{"init_std_down": 0.0, "optimizer": "adamw", "beta1": 0.95, "weight_decay": 0.066, "decay_fraction": 1.0, "final_lr_fraction": 0.0, "batch_tokens": 262144, "train_tokens": 1370000000, "dataset": "wikipedia_en"}
MLP neurons of a small language model. Each row is named by its layer, matrix (up: input weights; down: output weights) and neuron, and shows model dimensions 96-223. Each number is 128 + 24 x the weight over its row's rms, rounded and kept within 0 to 255. Numbers have three digits each.
Before each neuron's rows, "fires after" lists the tokens most often just before its 100 highest values on Wikipedia text that the model never trained on.

fires after: "\n"
L3.up866:105098111150126130098152067127162112129166104090105148070127136181160105143099082133164129126116139119116167125134126119136128160126109149100134178137134081142118148159133135114111151122100178158158147152108133096149117138052128140094128090128120117141128102101138120192130164127125074102099130156178116138124112129078124091127106166121104105122101126201105140160107132073108145151118
L3.down866:180139114117141139113130159126155144138115137114119141130124156141129101092123122167166145142148113148125093132122119143116127121129157091142137138109109119106107101143140123122114089137116149109119155128095105148120150137148128124132159113139103147117171137130107131119106107121163117129156118133138152156152123131135142152156151088161117125022106135107136100148163132094138135183238

fires after: "\n", ".", "s.", "w"
L3.up9:126096098100115140113139102122102123096099094134140141128133125161116118159093126138163146140187126115077175133157158162169111133105088129166136086170143081138084099132120162116104125122100114171180127093106160095107123123098081109133109182125150115143123123109123143138115137131118083124158075086149132132102123086099161114096082123121109127142095147134124149125130153110124170126143
L3.down9:110155091144112147092124124131106128137159116098138131140135117103108109099129138116122123153099130130151124145108139105110132101124148140152128123108105156109143156130117104112124147081124135175109138111127136140127129154159161145150138099066106153124147115150127132108138095134120100136110114127140152180129163114130130111118121000121105116122133098135137059137145158075149092107255

fires after: "\n", " 1", " 3", " 4"
L14.up954:132074090119141113081076117088147153119106106096123144064148141132164108163125129160142120124164092135106122153140151145116107140102104131130143137138081113122132115150139093112178131134086095155150140145113133125137135131153135164133142119138147091134133131100121141157121094115138125117215104146120110146122088139102143153134099141138101132115102098133159143094129150100137130097118
L14.down954:138079147203122118096142120154149113118170184131117146182165148143075089129151111145116116140145105138132126123106113081134132094144118131148158129114071121127113111116138123116128082124131112157146127137117144149102107107203125162085120149080104120125171113176136116093158124138143114123125125168136136119117113137124146178103111065154116140089179129125087107161114154136143162123127

fires after: "\n", "-", "==", "===", "work"
L14.up452:131118119162172131129112099141144123107152115120070083119106142155136129147121144126138099121159132099109153125120179144143171150105089139121129101132094066129160156118104102117141085169101116166129097135113159094150118111157142164058112131127117150121114155130127142137131142127106145082121139174099095095142081130132137090118085135120069136117083153135113096132094138097093124107131
L14.down452:115138111103148111112106148152137122096128097108122157126122149134094132150132118163139133151119142120109144119129112132147118145111089172088113141157133098140093114159138093123123101170098122126124099074106130135116110125135101148125161113105094087151147081127138103133105160154178119134110110165153174095133120132128132134132127074158117134097117108087108152133176138144115122115219

fires after: "8", "3", "4", "2", "1", "9"
L9.up1224:132105115129125137124129088137101105134164122149143114147143142121115089182146123125079140099137142133125131135115114132109108147112125181153141128179111129169126136135170141176141143119139157105125151127128140122142139161144122097090103113110100168147116144136153184131138134116126121118140133144151116115116083094115139123123110143110127108169126168171129124132105128102131109117117
L9.down1224:141143121115100119082132162104112140113127133152086139112112120163117153132160144126111152095134131140170161123108150129156112139132134155115130137122126137135153173128124107093114119139225171164084078127093135136158180149089146119110135137124113085114152153111122147137123116107134144076101118081153120087144131115144095124091177142139140126119193170106102111149137106155126117118090

fires after: "or", "ar", "z", "ot"
L3.up304:091093117112134141117145111167072133100141105102133118134141105115128124155113161124170126163127121144103164063139134127155110162129111163084134099139128093128141134146121073103134122133149167157145104152112171124159139108118155166141130119144117151123159139137124165156112123126137101106151114119146100161152148099131132139096173144132135120147136133111102133105110128067144126134094
L3.down304:108135109107107176134158111143092135198118112139145137139103122159114145111117100130139108141121109110158119122130117093172112128127125156178131181092123143140153158161128184140139136125178129144129174098120157158148151101156118105129145152119142084148125114127109129111097157106121141121141109069125116085109124166135108112117145081134106103119120138127141120145125109102117217126080

fires after: ":", " $", "1", "2", "3", "10"
L10.up802:171133141171144081117108099112145122162151140116121145124121121116128109145111146133150112135160145111172163146140149145102110113164120161124120126137149157112141132111127139120114141143132093113161129141144097098079125171089166176113103097086129129134136105104181123161182134133150076112157151134153146100113105127090191102123151152154142116150096177176157090117096095087136136148087
L10.down802:107169119141078094132100149129139133152162125140147153139105129144140139120100103087156128125137146108122142088168127108121151139125150129128141101141133170121166149149123121151114155120149071161128099139090106182111145158154178120135156116111108178091126144163181125102148124147119113117085140124148113089129136176094130082103116141154082108095171133141112128167147119144120105139104

fires after: "ol", " Pol", "min", "v", " part"
L3.up1150:161121119135113123158099127140132126141125112089166133125093153155173127107155084117138091114159108097129130110114160136134166149139136149121138122133110107096168115108136119101116134110132122142144129128148134136114140155127143126128103095145156094120157136137134148125154158090143075129131095126124132143177112109127143147144101182164133121165120138123090109101090120167090114094137
L3.down1150:150117136126123149139129097102156112129115140126120158109110139135164174131141168138113128160153096169169116138127142133139098120135124133117146181163135145133123121116144098123121163136186143090144172130156134126144124061135101144150122125161127139097144132118097117138118097142133111120162110126155139127176151150129102112145122103115151111131099112128149112156145134170115138114147

fires after: " H", "b", " J", " b", " P"
L11.up101:121100116177116097144099061125123125156144086145120134112157169107102157124079106163133122102154121115128133161141151095092112120122080172151154087123161107154140124143140140135135150163090141134143063111110088160138126134107136119133100125136174112099096114156131141152098115132123110114149095092154122116154127145112112084183145171158119157135089159135128146115104126081132073101052
L11.down101:117145109105172149110111110135079123134137116113118143121117183145111137110148145105161183158125117165106133096127120169184122098123128175118091125125146148154131118093106145133138119106142137095124124083133134103102128107115119130149177120130111124131102129134106093131105114155118145155119158107096115146172107154137112114166138147110138131161179127138136130115160148124161128112090

fires after: "or", "ri", "ah", "ent", "g", "ra"
L3.up225:114124124154122084133099142116120145122126140133118115128125098148131101164117181131095114095149115115135139135099145149100139127114094105134134109126124087092100115155170099198104163157145129092131099122113136090111109124115112140105136090115108122122135145157129120172124138131136092101158092144107122110150102162102138139149121130124164126129122103134111152171155152053135148106097
L3.down225:149149141105110147115128118126114137163145121110140106124135162114127137085111110149164088163130137149117081164123111096153133129097137099118137098146143064181184111098111110137141087136114138153090152173119167150116098096090113149105119089146139131154140163082121156142124174119079135142168109078077134182173081131095090148100125126143114149139168142126100166074157115090124103124151

fires after: " M", " the", " a", " |", " of", " m"
L9.up1112:174174101148128145104088098114107147149107143130120124130135144115143103084124119186161142065171145139111123186155170087155134156096076107144153112136120126150116132123104111146147134146114125148143137114096131178137099137142167116132123174116150128114139109091154122132148133123147141137155135142132125129109133103146083104143137146109119155125134151154149152105095105096094149076141
L9.down1112:158163151117072131135111121109123136132081147160161131136089107145142150078117128111159160111128129111112092132117130133153145154132128094092181138124101140168155133128090088108104146120143127123134156112161103112114098110121144144109137157088135140139162142097095093097108137126144145092144177178135094109114135149168152153125157102094144118116152135140107130187147119113115147135106

fires after: " prov", "v", " part", "id", "l", " Off"
L3.up1157:163146139085117106134119134145158113114110122137118132096105137099116089099134118099163086130133146117137146141100139135136132169129131143097123115144153126130113131139140122084155161121086125161122100186168153150159125124141082133136070129154132109129154109117133109141191128135122158136145106106105139145155079106118144124141059151131120119138095126137070081103146134127088151130094
L3.down1157:130076108137154165137157151151114114127146131129100131168124102096099151128150143131146098104149104124122177129181155160138120126144138121092115146086116129111122144144136123096088116155146116116083113130155106122164122054094090178181127117102143131107151158140098133143157087111154119129148161105116136144112110156167142119149112123154141126156147129140179105126127120129102103143060

fires after: "\n", ":", ".", " ", "s:", "-"
L14.up597:120102111123152115124160092151149081103087105136140165099114121086147140130112117128194124111153133140123182122193115113169165110133107169143188112126143081119121125166156093150121155152085145112157143121103136112150155166101138154117067140109130070132096099095162132137195148121065104111125101151128145118116126111138130090112128167136146143125135119150138134113129134123157089129125
L14.down597:130141139139137089163130113109122118128139121176170133108105155141152158141101069120115128111115118081150120103143105100109085129090105160135165122146127077105111100147108158139147128159104101141165073094100063084125118175156107145118139135132201123148184110159137136127133118104115095103113125121112170148138146204155096135146149128157128153120124129139141137110136122105132135149157

fires after: " in", " In", " m", " on"
L9.up835:184165120179099117096114161171143114089168096106114156150127111112131120117082141195096128135125100092084129160160148066083031133104119126094143115116108128097111141147169144123133129145133126129111105164144125129084151135108137117113136136142163085146109166144153127140100110113134126125139115129112137134177107144120126107136111133127126108144108145121104117073164126113083149103143
L9.down835:169184118111100156089114113148121119139159124130137114119099095115134148129069171153154140167096117147158138117139128174133111125107120130135173086127141140098155125164163117107130208172145113150180123111080183108133146134126174134104113111156176127110105112129109121133111149130161136157144146122132143126146078167159153176162130111121117130131151129107113150100159080166126149075140

fires after: " con", " inter", " ", "-", " Con"
L14.up329:131101102141152102128102155144123121181131154093147193130107128086135114143103135119156143123142117091175130118166160111133158141090142081111161135151133148113140198115112104135133163092142145141155138112162137101103145123090127154095118124143146084116120119102144079109106146127115122150177136111113117146128112109123125155128138175113119098122129155113132097100146147143155119107112
L14.down329:120149128097122139131127138116154111121141164127127155129138142116121130105148135117155131136117141182149149156145119102121137075135141113105137147109165153141119106147126140149138130104166144103125105136124103122101145132081130148102121152125102119119139138176096095142151126156131107121154152136114112132129121130107118126117122128137136103135091153141114165155135114089113151145091

fires after: " f", "-", " F", " t", " "
L14.up1049:097135145159120082121155128157135067141123146079159149082128129133158118147120104136148138137148150096123137137173119130134132122073131116144141127142166114130149164136173137168126166095102128192154123169147127134088130152102114116107122117154145129115061110149126128113144140132153110108142127131125117161106127109117103106146127143136138128118088157134158175151100131174058128076147
L14.down1049:201147132108136121096165155121155082103142147120114123077104111095172138141108112115135136079134140142118145142107146143109103134081173147138110134142167092123096149148127144127140127114117139100115100155119114101179084157092141178134118115104091126082148143125125147117152199110145100161182103116132114154105119099128147140140127159146116168152124119123109118100142174144113165116112

fires after: "os", "ers", "res", " Is", "is", "vers"
L7.up377:105131143116104134116086117121138120133112130140108141096169129138141115163156139098155129102131128139121095113187130117135115177130146134111135121161166110117100154130135135121122121119123124087121135143165134076159157166155128141092104083113126146117125137111164109177154121150158117134115133103104118124159129109098144151127105145086103134123137116124091126094158111117125134109074
L7.down377:153163117145141123135122084115119157138120142131128159158160154118224110092125112116137131136080125108140086148122110097106120132097152120129146147126143124080132120129126138131118129118193113165123147102089127150134155169106149112107104126142188142127153153092133154178135099161153119153096108107127131138113133105125110163119097136144096162140163163120118077138111149128104122067102

fires after: "\n"
L7.up314:120117054097124162132113130155096066108177133114107147124139131122134166149101110157129112155172120084120106125135170122155115104106117153134142135156120113110102137176130120128150155136099135152139080164106143117131120120079110155107123113119105132146146088121105143161139151120111113104106137140110121168146057138134084119114091149126109151121101108131113131102070157123069172139133
L7.down314:130092118142142097137113173130145118116119146123115127156128146107167133122122121131119157109141082137133174138121133130114104124128134126142121092095083101125107134140155113118160099168117153088152133132127120152131133141134150123111171086141136124097144130144101142140119147139103129134122099150116152138104116147129131090135150120114131130026111132092136139152126159102110133097215

fires after: "-", "\n", " S", "|", " in"
L14.up794:160144071127138099121156138158118157092151115139143140101154141121124132156091168087124110156174107146120130106128109146165097129143096124168152118124095119135125146150126147135149147138142115149136113175155127163139107171143101090128080139167170182145085104131130133119087102149134108078102090093113109125079120138137136113102130152162127145151096133112097105134126122096096136123121
L14.down794:154140131122105114117099094146159123146145123126094141112084182105137128114129121138134114149143129120138107097129180162147142139146150148182114121115116115130136139130122081143075122127141120144127115155173127066138131159162170123107124094108129132112142132114120099117160094115155099064148103136153142114139114147099130154122106153126142168096121191091108130091095113109093154133115

fires after: "\n", " 1", " 2", "ies", "ode", " place"
L7.up131:186078099118143140109110150169129130105182138125101078090103173133127110136059095094151092155123084120122121142164123126157126101125116146127126107151106141124124156123082131110155141143100110144116103118086147105108175143119123148092138119127167111173154117104125156118134139147121122103135147142187121152188095146107128103123138140148109127125118123086106156124109151096125131160123
L7.down131:099105184179125108095109123105137098138158147126092181096126129138146137142143088133147143174171133116158166117109095109098112130153140146129146092131086140129096120116114122157160100120082127117136096096124091138146149144132113180107140140147136157093161094116122137079142118149087172127131156142152174121119149095168170145114142120130106137070139146124117132134146129128160145118166

fires after: " con", " inter", " f", " ex", " pre", " cont"
L14.up939:107120128113110126121104132147103117133096113094138117103090136136139087154112177136132131083151132109139174086146112145183152099115155103142117130137107095126086159114115097133161126183133131112121126112161151108095144125134115111115118090154157114115098121144107157114186099096117124149089102072088120148153096107126116151151149147106114080141109158126128106103103119142100121086122
L14.down939:103170121154139134125139117120147120104133111114117165123152118146092100086109153138162147160113125118116140129137114135124117073160155162114114137150099133114145095130124128139133137116131111138109138157112107142129114120110099123123118166149121158131107162106076105146171133097082110121139164141153106152164121145173129116154100150092100146109090112147176083110122136137133127141106

fires after: "\n", "z", "ok", "iz", "v", "ik"
L3.up346:137139175111110130102125108150131102129155138134166181106142162125103075135103125117120133105145115113101136117099123134118067151103088138105125116105139097139150122142151102092154140146116141104114081128119138113120152107123133171154121138153113101151146079124116140127134107105156111160128111095153118138119068087151141125136122137124080110130138113164090148121137134121119175107145
L3.down346:097148103089114125138138156139137148149127138150098114101126105150099110140108179124139145110090131072118129159118118143093109149156082142124143085170141149178105118093131142126130140110103094133134156152112141082154155138073107194170118160118071119106151123140120095139116127084120118133092135166084161074157104136083145112128143156159142189116122131136108169131126125097110138109137

fires after: "u", "a", "ra", "ro", "ap"
L3.up958:120165117114095178113121074127127096159149162124148114092103150088103124163158091098179119154117133103113119131122146128127147120137098174077150091120124106121149114102153184133150151146141136131118159148108169098100131108119089114145133087111145123146112142109126103144123135124088125129128097100122128104076097076115085146096150142155114115138146194128095090203093142135120108111104
L3.down958:117102120124080144181100156117094162086079153148104126124131112111133119148123163114122119141128117114124130122119168166119090126112094153145120132101135122074133134091124176083123146093159127116144120085169130128183134123122130138140124135144130114099147138108126118170163122146157113124106149117126152131094079179087176182121110087098131118116153123138144129138120185101088146174153

fires after: " in", " con", " inc", " ", " int", " In"
L14.up6:155119129155114116152122116150134106140140107116111111101123143107158094165109138165166135127110084147158169129170120121083094123144146164122129108161151121129137155164146155161142141113154135133099087144155125125136139156136103136060105071170130108104115121132174089167129073127138095119092141169129115104168119134130138106142129157158141110115093182171094127114140121108148126086114
L14.down6:113124101156144150138179138116099158124147154103188105135136160123115123151133134132109107131115102129114135147159155152159133148115091161154072157146112149143135104135155131125151146117119091155128153091064106109169097146129139118083146128104118064137096131133143088133139138125144101104155121091115112125089117123154143098160128128092119164105173153102101118138121068136125136162142

fires after: " L", " l", " c", " Le", " S", " pr"
L11.up1123:145108136182093092102106151146117119118160115132106174106123162118139115122124115110145091073145117141114105155156134099125153140096145130139114116106103144180140149123137095085120111155172091144100171182116143141136147123120100101107077150070130112125110063115135114121177128109156142169137114088107128128151099141109160059123151128127087134154146153143131103116094106110105140144121
L11.down1123:127105116113116159159124147152143111137159101142145163132101094144106104146169088125149124146135144101118101138178130175118094104171106129156116157128134097155155108150141149116126125167129109133122121132120152123141125139130136115104092129105104124175115130127103136095114172105135177166097133194156120099143151151131152096113121071158105113117125134124135126126130154142155135107136

fires after: "ro", " ra", "c", "o", "u", " ro"
L3.up713:113103106114163113118150099142144099101102111125157148100125131137102092179106115102156112171137138137135179145164136115121097136132119126104159147123189087133081096106137136113160175131142128136111132172129179131120129154120134127114127140142203100158130128151143170116123133133143114111106106127072132102135130141088093100151092132112137142154143127117097152135140092136082092129148
L3.down713:107121127086121114145084149129142154139139140090114098121112107120133144130131109114113106103129105149112119134118151153160128084073125161109087120141113096111115139158132126076123139136120115122170094132159090142147134100146093134140141141096144135097152118127145162159195106154150119161170164200126126123100141105110142126151121139168153122133129151166157135096130122130108151144193

fires after: "\n", "\n "
L9.up376:168152072105156149114148103147129061074112137117118103101136139114139160143104101148171081140136112110132121076129181140144129156113078116134136096096116105118150108208149114138140108111098112143157153178092138156133098117106106170087129147102115117131141123093108114186100131114148098120087118097142115135124109132124093081104066139135106132129105113167129126112133154115120136143136
L9.down376:159111123121119139082154143130145135136150137087081134144094133168143132113113147122145113149133125163097103129145126148130119131099142136116129119110102144097092177126106098123160109165107129122116141142142153136143121071124091147117153092122105117125182113113113150126123170101126134149134133084120162127140139140184108119126143100117110122070146132153167138142120168130128153115195

fires after: " m", " l", " L", " Q", " to", " the"
L11.up128:139142128181092156102077098091120130138128113135136126119094149102157148119152166137127153119188121160074118184182149134138127163135115139125128154092125133145115140114139150121142114113108062140125138117144126133136146123117142131096093132115136081177143098093162118146174107133147086118126099128140148104167109160139123072148085152174134125101107150135106137107147126125074131127123
L11.down128:117083132096085163113146158073119124101107083157132119116125094073109146153134143099122159122138154090147131153123107128143124122106167120120116138080142143145149136147179115137132127088132140142128156136110177097123125135154181143174093138097138116097132115147119129109168112126122154129150151155118151111099160147166116106128172106138139136124129132142106134191132116147126128155169

fires after: " m", " M", " Y", " K", " g"
L10.up1167:125116118179150134171109115102139126130124106102143115102115103109143145086139139151134135083142118108167146084150124122118112180144116088099158084121126107120109146130156127115144148150094114153165146130138135099076131092120118160140135122152131097146103151125119213183155069085111088131137128175142131146125117116147124088138136107124122132135071125109092148140142140118108154111126
L10.down1167:126175160147158125147095095106109125199167113159133125125112100143112152147093113120123107124108142113100077151142117156170126097135119144131124097134139095092092138122162091117146087170132134111165128120151151115131118115154094107162107110180163176081087127125156174128159118135128146135146169131088164132146149124153134136117157081158063133171134115102154125155128116130125182089142

fires after: "as", "iss", "v", "c", "k"
L7.up1096:162120160123122089086105122134108089125153116147096140115147159102148099161097138103117075106152128143118128129131141132111103120094121133161161113177161075141113152125148120131100142196135138139115065092134119107096129108129112158103156095127132140115131137132135109151134119124154134144147146128128132138101130108127156164093148153105136125129146132130114137171133079070158128113113
L7.down1096:134134116168177146093128127112125149133130122101151127092087088165102134094085128103094113136198121125091123114136126119112151128131163142142107080168103110101118137130111102140141158147095130143142146114095123137136179092111113097078082146168092147192135177160122154141138138104128167140123148136107179137130109129111087108158140159115169152158122168117073124107139114190130119140146

fires after: " C", " M", " m", "M", " c", " (M"
L3.up36:126148148130155118139129098161106140165116142089118130103144144136119110105144111127137153097134119100174111139153152101150139153128119136078111156117080117170146131141158117119142115107145089138136137126143124112114147120099119145147119121106169122173140087106107139109190135111133139160109173174130109111109172105102077110136104190106133104151074147110133145143136107104087099106133
L3.down36:195142128120181164145174149099113106132174110137128134107135128114104113134154102144128104171062109144119130126123117110142126104093137150127150151105144114155164102144135142150104122153087128123129134143097136144122099120133096143148139099142144121145133120136121110120134179108104120176149127141162112137119130089161078097096155124097103125101112153138133141184142104142159117148128

fires after: " M", " m", "M", "m", "em", "um"
L7.up671:149157154162132127140102102150126100164125103105172156093103155116120129112122116161133130145138134078129135112138107117138095117156126140098198118119098113174125168106140117115176140114135111165102121142123145137106162113104142153126109121148123135152108133140139117126106121126120101157172069138105113102132139123149091118148119130114116129111131116116110161138097093070101120088126
L7.down671:134116118129118114134193127089109130152111114142173139099091102173128136128171110113145144121116149152119134105168099121134098113098160143138098146136122097113124127171106130082118139136129147095110134109125147111129120104147141078161125131117132151119148151124100151117151120128153149167121139156166136133151116113157107115104131135136099177116114132146147124140134206123170152150133

fires after: " st", " V", "p", " P", " v", " St"
L11.up987:120111127141163109106161108147138121141126110131115115088146133114146090162091166118117110120161089113096154135132151131148112151111116129130121136164149129147140098109123132102141118124105105122142128114142159131140122116156137120121140114144132125133093065081091151171116095107140105156148093085174128139106131121143137091134107123088133148139122122174158071147123194126136142154072
L11.down987:182127169144105130089116130115134143090141099134122109112157156150139175108082102150115106122145089153125152140127137126135153124140144121124085117105124126147118118151101145109137131147104161129118162131127157161137115101136111118116113154134124138123154089155101115154147091133099134133137133162102122090130136129139125132068115080166173185125180142103132132170165146090120113092069

fires after: "k", "r", "ok", "ik", "ak", "u"
L3.up925:123128166106149119115079169128161103119126084095145142127126152097097135153085101102140113140138125137133149100125133117144135171092136112131174163062153123143136121170121155150142117170114145118114116105117127098112143144106136154158129104106124135160110105123095116158146124114109132145151119103134114151088132105138133127141104174064116164182125114112087122140124116114157162104095
L3.down925:094071101070155111118121140137118150109086118155106112122101136125146135133115127152141139124118141139150116147130128129114152135130146115132124101132136135123128143082139151135142173173105119126099168104096129144155117106152147150096109105127173096101141151106106109145079098100136104131125154144113145130140164148157134129123138153111126131170085124159129136114106092117133133102125

fires after: "\n", ".", " ", " Film", ")"
L14.up37:120082126147153143128125133094123110131124106110113125107102151112133132150135135106191165114180112120145141137159133106157092131138092133113154139079113117118100158150149110144126116143125179144168139157129122186107172145107104136122124128072136141141061138104145153117124102101072103146163126129151155100135129125150087111110069157083118137111119131120117123100110100112082078095136
L14.down37:115176103143110155102133146141140171090147109090107106146163103087095191123123118138101122105098124129141121122123126148147133114113139144093095134180161137142170107111109107122147164135142140162099094076132116092122104158134130143126119144133163146155141144110143112085158146095135112112103117100114132144110161131116074140146128134145141112111106149146155151156147131143148149146180

fires after: " K", " B", " C", " M", " Br", " D"
L11.up1175:132126117164167112132101111126109107142146097111115161124144142128153100123140104134146136102148111097152113134153152098131126135130151105102160075134115102128128175127116120120165123156123127128135108154146166121137143124121091111132142152124131097155084128126117134148124121115065131124174124172177144159127103131153114133123136116123111077148137100137096146140130133069072128108101
L11.down1175:100124137153202158125152063117147101080138097117139147097174122143168108145115110115123132120109145139129125093134116151110130111137181091134141087113121162104123124137166110138180097136122142134084106155114145172131141140155107114128131086089110128116117157123138123111108122153133124137105105119183145109110139129103099152158156099121153107166149096139087177152092148134096145098089

fires after: " P", " l", " c", " B", " C", " L"
L11.up242:141102097119132125121131159150084111108142139130112141122095112119115123110126104142164085119122141094140140122106120151113185097093117127118118120131079132128161164110138101101123128151141066122106095119131138152151132158139114153124171160101163119144113114165110109119123137110109081125140082148159105150163074153152132110105169153131102116123156129136126128098091158113091111105101
L11.down242:116108142128168110135136119119090127080103095093124132135143104154087100158139135131136092133108171147108143133125132162110163136127142094121097157159138138099127116106156093109126103121190152159120091120113157115159114121133130111093118154153144093138109160127115116149125140137149184113144141153139149122134101129094142090119099097074136124138100099186120129097165173135123130100125

fires after: "or", "al", " Cal", "ra", " Z", "f"
L3.up1195:118145098118148097112175108122107157118166132134104179135120106116176137146155150096141147146151131127163134118128130104115162142095143151105142131185096092139083146171135145147147142135097118132110113155155204094094098101148123131112137110123089139146116152135137079171097141122140089070109127107109117098145138108138149124154161098125158096179164109146137138145095131098157086160103
L3.down1195:134093128169104146142080107130115124176159150157171106089055129134130107084127099133146128148121135141040062087114140146168142123174140169119127102118102087131104155096101069129094104129105136134127115074095161174124141124124084080098121129130098124114098127171151134120113146168136078137143137123128103126099110101126153102101153105113100122115131104121144128116119141108149125111161

fires after: " P", "p", "b", " Sw", "an", " F"
L11.up764:137147139126087155117124104124156150135132091123092126101128192107113116156096161180106133129110120133148138177150174120145104140119164180131111108128155091087153143127164107117122136140103129125150097130148149146158104133170114174123083140110134072153122145100122171129118101134105104112111083144126132117123101154154098118148146138125143112145122134108116135143139144073136113069106
L11.down764:131121113113153160133112105148116117087087140108166143161072165123121159114144138165109130138169109092113114122151146167126163123139111143111121139126165139171111130117086123108154106194167119135136135144108151136127124113119155143150089161155107155130102119157138166090107122139096158148147144130098120185126074157158094154146127100143086099139070075169172155154121111095134171166103

fires after: " C", " H", " L", " M"
L11.up310:129141120193125136131104110125121138168132115088147130130143117124156147141143084168143136092138135099133111115145109080146143093104132183108192116129108128138141117110135129104163101103099093143096110129158157107142103117091104121119146118150131135149096139103148102113107129149128145149181125152129117147149108104132123091133083109148088137131113119122140117144131129118083085139127
L11.down310:125111141117131135180117161142132123155108135141107143139132141122118176109170099097140111117152155163131144123137132105161134099155175100120153125109165140148167066116124112103148122122177106062113122139111146111117119083121101130143116116169141134111141127110141114083166123122121118131133119100141156165130112114126110102157115146107080109188137117118112142109125143157148112133111

fires after: "-", " s", "\n"
L14.up127:152142072101101132115120080144138119139146121111098133096099166161160093165110140102109119098113082164095141145163112106150136132127152153145146061142113118132161175130117122109165142156129141134136135138169147164152151136154105098083134096088139174103140052152120147092108114123119134116142135126128131156146124149118116120119127138139114102173083141162123142085123121146126126119156
L14.down127:129156139153096099113134079119122181110106171101120103123112131093131110100130168113172092133128123086145129100145142110095116079170157159157168146135113129104134133131116109172136118127111123117126089159134139120156152108163136110092154135122117132127131128119110121123101137143172118120148118131138139097140138134163149113120168134111136146159132136126136162085161121115138112134110

fires after: " C", " c", "C", " Car", " Des", "v"
L11.up856:117149083109086131103149150108086126145147105128100164108134138136109076150099105107143127097145133105130156112147105088195108127119129137140134153130086103164118136146140127115163171119146103129124134137132134165103141107128119162137144110147163115198157113135157155137115116125080133136113126125132127111154142137147106132129087186109129105112098159119108118115088161147098092110113
L11.down856:096123109162113102143179088118159134152079141147136137165101134122150156119113134078129125156088139132124123085119111165101168122124133137134159136124181152121187101137128115107128113146120137130130096101151186144082163146149136095114133144209112138126112137115148150110119121113140086124157149155156127136159133133120116093149136108094132136118123118173103127153155125127130158125140

fires after: "i", "ct", "ect", "ab", "it", "ib"
L3.up939:146130115132155134103038105171143142126179121123132160137094110128090132175115131160143128157130133123092099136124134112115083129129096162143153157125114130126107140159148154175149150127117149090094098143117114142123093137115132113137042095108131121130100119096166130120121142142096115158132102136145130108087088154117153116129112108128089135145137143143102150130110097115146167127139
L3.down939:136104087117109104098193165078122084111128142116130138130135121118146143123157138149128150175115074099132136132117099126146132134129149119116142108139181111116106172141145096165113151131115133147128161150115142180167162137111140112127133106123143131096129122124113080122146149098107145116142118110113141129148149105181137133127114140142117105082135123120147119118119168137147131123106

fires after: "\n", " R", " M", "os"
L10.up328:128112151129120123125094119118123111128128075080139181101115131117144157129074116137127122137106176137114130117110106144141132112147105125122167168149122115119136120130126104135139138146130129137086126130110140112112145118094102150116136133107162104142114066134158095155098127165095073096118116120115120103121139139135166098157065143154118130121122144162143158125108092147096145072137
L10.down328:081116115156160131140085169089167124106142147099130124098103132117180117134146111148127127144121112127100147150144103081123102124147145138093109149118104161076132128100149173139118154089152119114082128124116093118126103150137113155135143157086114080100117146122077086132101175100093128118172089185112139055147145175140097125088143113117142139084119106155142154126136123145160183143124

fires after: "\n", "-", " ", " 1"
L14.up62:115110125170096124093136087132145136138131136075123080113120129135147093151141162111137125126079141109141153177137184137134123096136091158111149095163101075112143198144118119121115184166081110132165137144125124134135140117096082139110132152083137064167105116148118136154137107127101119058107124135129144117131125119094134129107140148159134166112077127179101136073105149142094089143122
L14.down62:190143128136187098128115169122141091151155137146109132115124115156128121094132115109133129135186115102123122138092148121144157109141104118096121112143114126136131137143164131119151128096139161129162136131129178091106118141173093178111147094102143097103115120106143122127121124131113131147110184168162109143109111148119143168109120090128105141079128131121093112120114176143141116158121